python train.py --n_layer=10 --d_model=320 --n_head=10 --n_kv_head=2 --head_dim=32 --d_mlp=640 --vocab_size=16384 --activation="swiglu" --norm="rmsnorm" --norm_place="pre" --norm_eps=1e-05 --positions="rope" --rope_base=85000.0 --rope_fraction=0.75 --qk_norm=true --attn_scale=0.177 --bias="none" --tie_embeddings=true --parallel_block=false --init="normal" --init_std_qkv=0.028 --init_std_o=0.028 --init_std_up=0.028 --init_std_down=0.0 --optimizer="muon_variant" --lr=0.0124 --lr_mult_o=1.5 --beta1=0.93 --lr_head=0.00423 --warmup_steps=0 --schedule="wsd" --decay_fraction=0.57 --decay_shape="linear" --final_lr_fraction=0.0 --batch_tokens=32768 --seq_len=256 --doc_mask=false --z_loss=1e-05 --train_tokens=388200000 --steps=11847 --dataset="wikipedia_en"
MLP neurons of a small language model. Each row is named by its layer, matrix (gate and up: input weights) and neuron, and shows model dimensions 160-287. Each number is 500 + 40 x the weight over its row's rms, rounded and kept within 0 to 999. Numbers have three digits each. A neuron's up and down rows have the sign that makes its largest values positive.
A block is one neuron, or neurons of one layer that tend to fire together. Before each block is what it responds to, as a language model described it from the Wikipedia text at the highest values.

Description: Final digits of numbers
L4.gate291:508463479502506485556464532458569449523526510536578477499482538493478453515496487489447521485608470426461511523512529532512532495545547491508497483514522520496477540473453443506409525525527481550520518509454428465531526548553521431504485464549527472502484472498488429479444504464500388513567494467436484459498527452521461463519519541531438573543466496481432471563507502460496528485473
L4.up291:525510549486480463526455486498469425479584439460506411510572603456449442519501516454543491443565465481499476464460514544518551510501437596507438513506424562519481592457475489353485469453511477513486559532468453470488501532512532470496516387446524523480547582514463495450556562589498575523517499446518469528489497448462426444492503531444464526492526437466526517485472465533487541485440
L4.gate460:486470575524546530560506536480513525486524531480453483498442556594461437511525512558503444465413557480427485546528487485466498533568462468444407537461502576526526528460432528504562541504502496524599475469456481474508512467509549409466500492473516524558468469546497538495550519485507465515557496468447539481504493529521467448476462446474535562496489536506449480470518469453432519474428
L4.up460:494515504464533499483565450566561499524507554499464418508477493496503429599496534470492485525504527530425445460454540515534510460565451501533437495516515464457507554433486472512506451498499484555556507480434527541561470448501567473472523485522554506552449459451515512524468514503528477604470536441549517516524542592551427492477560557508504532496496511427520409578514524501469574515499
L4.gate568:436441490442436491467493539487477445516533463524553443528537452439519564461440517485463463511499536512523467503518552499544487542505499528459594524543551418572462513406533520518468528495460583528551471488518480481493462554444448500547547523552466503564486480450488499507423457505492449524568497472498508531501550509470452544491529503518525463470519474550481522526502503472497464480495
L4.up568:447445441490530545489525501608516503522491471492417461476521589555558548456513467456504421576553500504379468537520555429602522509429551492547591503566519414487472507456551536489501531501529581523559506531512458552531507486437573453547471474523477510452558505450502463448486484471526460554500448528495510485496494510543482437514472384513475523506442452517448510495493543507464483508603
L4.gate600:474494469474441537503502563502481450492509473538542494512466528500506476566460512502481461480463537495480522528479500532546464611456524542468563449473517477498528522493559448480493507527486610550452576545475487505545439632500519514538466483491515478481483453537529480512508489484474497506588459466414448474422549496505458550483587451543491479427513465507413440519507512462503503494554
L4.up600:506507483507491456452498472529526539517449486500476478487570520477476513441429490503451501522513611594517518451456559561587497543509443489439509458546516504492474463513522529519441480447496556445474495508516525467468450461469420502515508612522489516538523434490523455426541495412409470559487539502463491478516494572528476524553489523541480498493502548515488453473448476472469511518438

Description: Prepositions before place names
L2.gate36:522511539422498461461542405478507450495513494495599489505551433544500569517482488467543477387486485516529546572534462534468582481514487483488545491518502406525441487547430479511491504550474463497469468525543471457482509483460477493509519499551538488444561520467491455432480480460479542481547558539548430540532574523396531577506518427465504502509519439473576530538471494562520478480489
L2.up36:542505494450494509470459463483501514576476518443499530528500486527412561554490493529520497533555594441484542554409467518534547561467543476531527433513539520516472502459504455564478484472459549465458530416479533442557475536499517427523459489463427517574511493486442449476530519528493535449425520461534451548446565494490474557475579510511513446519496560516529499581441498551495514497472
L2.gate147:531559449445456561466524488479562487497489511449425435573442507550514538548527446477421517496473517497513485524468510539513555497523517492478459449518497511546521505565498518489572535523514591579495471476513460549509450549495471475497471514572513548498495476537510496469496477538483485486516455462457502486504457491502513454482508554486494479509435468542549544443590492532532473527517
L2.up147:538551450478503591507476449509508531510502503424505513558434531495480504553559543446499493465538554554578545509484490587546552551508510534500485519518512483515427489546431483533533527476420549567480513509500519518483421596514509506555502496572462568514553525514527474525507473577492535518459454541466517498489470562557508527507534542499559462470506519522551488553525499497520485518493
L2.gate370:517417499488451572523572572436543471477508479517501411449484499463450444567436547480480546533521464548529526509561510500471519469477525480482445421497453523478485444452512484482501511579512553489510467555521467424566491476428465475457424554468448472465521479502485509512515549510557516562547508504461494498494528558479523552458527562476487553492448442570542451471509596508567439482509
L2.up370:439549465514539524534579489458485500535469484466448490523466524464474465452478493463595512496473510429530468418564514573500548521522513491498472520446523550524497436524459540469471491428482504497513508477521416497501505526462481491512466502493535587545434531505543495470436511519455540482441483451530518529496530533560495538524568485470509462485518453476497438492494542558509541409497
L2.gate607:566521523443531597446521483457533560464472491451456412503425416450478522459493440455464513487524538427515535445513517524504524522525426624517457497502484471512449513515568533552495503504512455510536495494550519475471441449522555487537501470512523535601453423489501528470503502518457563459482519516482525472521511483488482547470534474519447413530562488519494481437526543500489458533508
L2.up607:498568468411494535515528516498476538478555504396457432550472512561447501499504494419461426538492486528525531445464553483568480487476411577534552510458561462574505536590480541532498507519497485534438487495542480464553445486472515484533464522464511524548488476537484432493468534521481547466477473465440571473489495475510448491473564483535448479557529528547520463475553575521565558456534

Description: Number completion digits
L2.gate181:436530492529476504530493485523435469458515506513529484506506504483501541546504494462504561554501578514455532508524485540431508518501515527542475585483449487509475511435518462460475535442585479485455469500497492501520482477445494524515547540559527535496477527481478481511469544506506507581414494449525544592515458547480509463488545517511504495498452486488443525561545556474537426464508
L2.up181:485540586532419491515518532488411457586513475442526503554508521439502481503476497446561513475532503535554509430523482443514500476527527544539520492493521521552443496542510424496421468516514446508479493477543514429428540471513482463585490414504465464575511481436476493496469505526484509513560530419570456504491499461509489455449497506446536479530532491482536458528501456531587503485515
L2.gate333:531492463534530524499429490505535496485500521541460512535490457445447435628486530482576498477532562466541483446524517562443578475515468563423509459505432497542500526548509521554507476632487532473495511511539490451507492525556443458530472474490516454515487476488504523553476477484543563527489446489497517445490491513525508553447546536477518568458432470516450492539479454521482508520536
L2.up333:499496466517487479481497458490445453462512494560505540603411510511500506533537499482579519465488527524531427591531500527420504512527482517531441434487417491469505576547483532410437489544471499494440543475536535461495503548549563490504502497507458484574534457526459516497464477413529504493509536470496514498422493490441506567493512501467480469452461501484440549535517462506474478546493
L2.gate417:516446538466467437512518484527528491497516514505498469458517501505474503480487467534439551475604585543481492484527483533482567533452485499421491474536457513489500514473471486453473539513538523479520443495435568503480499558508438479523530555474547440497415505439469518482449539392544466455477487536525516504446553567483579535460501541466480507492508521551423560557518496433444485495457
L2.up417:525506484507502537570463554417500493474509452504497534526532520437529468511523504433484493483487501487495508509447503533525501519504489477439479526487557406455518521511462518477520470476481453476453510571510547535540525492564497485579471410515548470546476437497478486424554553483495443413491470543503519492505524533500493484441528545477539524537501457474469600454551530461430487615480
L2.gate498:526535500470478472485484522481449454505466527528492466531457505486419514529467476431568464441569551547518385516530558465540504478456517502523431543551508523459539502487510545465457551562445489498513521523491515515546489515504488503429534399542544455594493456466490519412425510401508540526458484502522552482461526517508443544494479475500477515484491421505513483554539490437527509474531
L2.up498:524561498576472451529523534413472428508508512548460537528431543481466445540463515513563428478494446449545496553509477525500469502516443451579517649486480529472459460551544504485546487479495529509432538414526481460459553494482416545418461450473482437555515508466450538486526557529529541543520481550489418451439481521484514504490536491491543499527514514502552497494576492551567452493482

Description: Sports statistics tokens
L3.gate64:439504510479581433511564470471471462466515444526532466426480457469478419485508386542543482481496537534461436443488538514546477462414465540499478505493475485522487427559502500462379500520525501541461470488442557537517508441430559547498482499552461453458478559527459498481442567505489573569517554484476507519516514560542504488472459485499516529481557527536418497509448494542518477484491
L3.up64:526575538451455494410506441522450469499467462519517528445481512462514434513517424461548499464465567561461458488499429506568492482476551570554593488476479482427522506478512511483484534455504530552528572485530535451529528501504513523473536436488502515495447509542452472509505514504540509473566555435514491449502516525480551492483542591450507481483456524473455489490510483523471464477449

Description: Location/time prepositions
L4.gate128:534483418570537550505559406511522482524511516498508500463453527449518542492478480473518520515485395527519457513529460488535489539466461496498478444576476465439501600535457492452419465486528530527444487490508510506633437503510499451491525533501448545536435483504548458493451452517488549456547447480431458533495440513498455426554527472473441500425430558526510447482520559512496506502511
L4.up128:462498542512502462580530480464555492501535566503478568455482514513474445444552484474445495521524466478544514464441465479393480496477470506506485478453537586500414574504540512551497494574489593467450534557485504443540506477495488453493483591545494503528523460405485452529517440479446523522536516507486447532481489488547474502551427579476441372439446508537502476525519506492533420516463
L4.gate208:568470530483464460507467534475579498548449496568546496466489483484579518479543469530461504547522518479505480501502434506481455481463508452515484537481494411561513520510478454516460590532512492459508545458472515522477475452472477492574589484508459474481488442443403495452462520488509501525581535505524504499544463471514469508560514526516533483393457492476430485511450515524509462537502
L4.up208:505575461475547515493501492444546455525492501485488488571591450502382524528486398521504508557536488507506501461520536524512505429445492527450443536514519557510504561533490488523549473518417495562473508537559517559501538577510487509458498525480511435532480476480547509476546478474512453538517420510457562552499456579570473479550561519495560547503472509585466483489435506469442539569557
L4.gate482:495443543469481495566570415465524555530484509492467485503450482475466479494573476507505477506478452416524433529530564537567412464458546463487426522486497598531450488535491483570496567585514535603527484442501474483495513487544409546538443513548559574555533470514546487496477533545488528508481499497453564490523496531507499465484536490494506491485509520472484480538490552449547505533499
L4.up482:523510568420436530470578423497500510523459534540532477488468499470467527505537420532472528529499449424471464573544575518531422471467543504462434520501511537548492431572476508513492546530521567577503475439538429491504540529501442517550481506505563619535548599476526432529440524467496522519459518504481560464506443571511497411489497501445492477458520532504514492515492555485539499509459
L4.gate584:576524490580462572492458489521499484493426542523462430516544526487471450528519508479535547505400478535450531531516479454500526448486449534533519480552457520437475585480479525581472440451507558489493519521533508479418496462532567500524401513503519482529470488485495515548478442565527490487538475522511493518499474556488462500494613514487512484399436472511512533505545550508571559479468
L4.up584:501559454471530482487474451545456446543477501469448529490477492496453571495543504427493497554540504563364463489436594530517475521486465444533491546419530488565458491516529472449482462497545487486500430525466493486447557553539488484520491477467438587525460483495544495513471456490479544461469428527498549498541567551498514453494528388576522504497432523565493521525463484530467510470555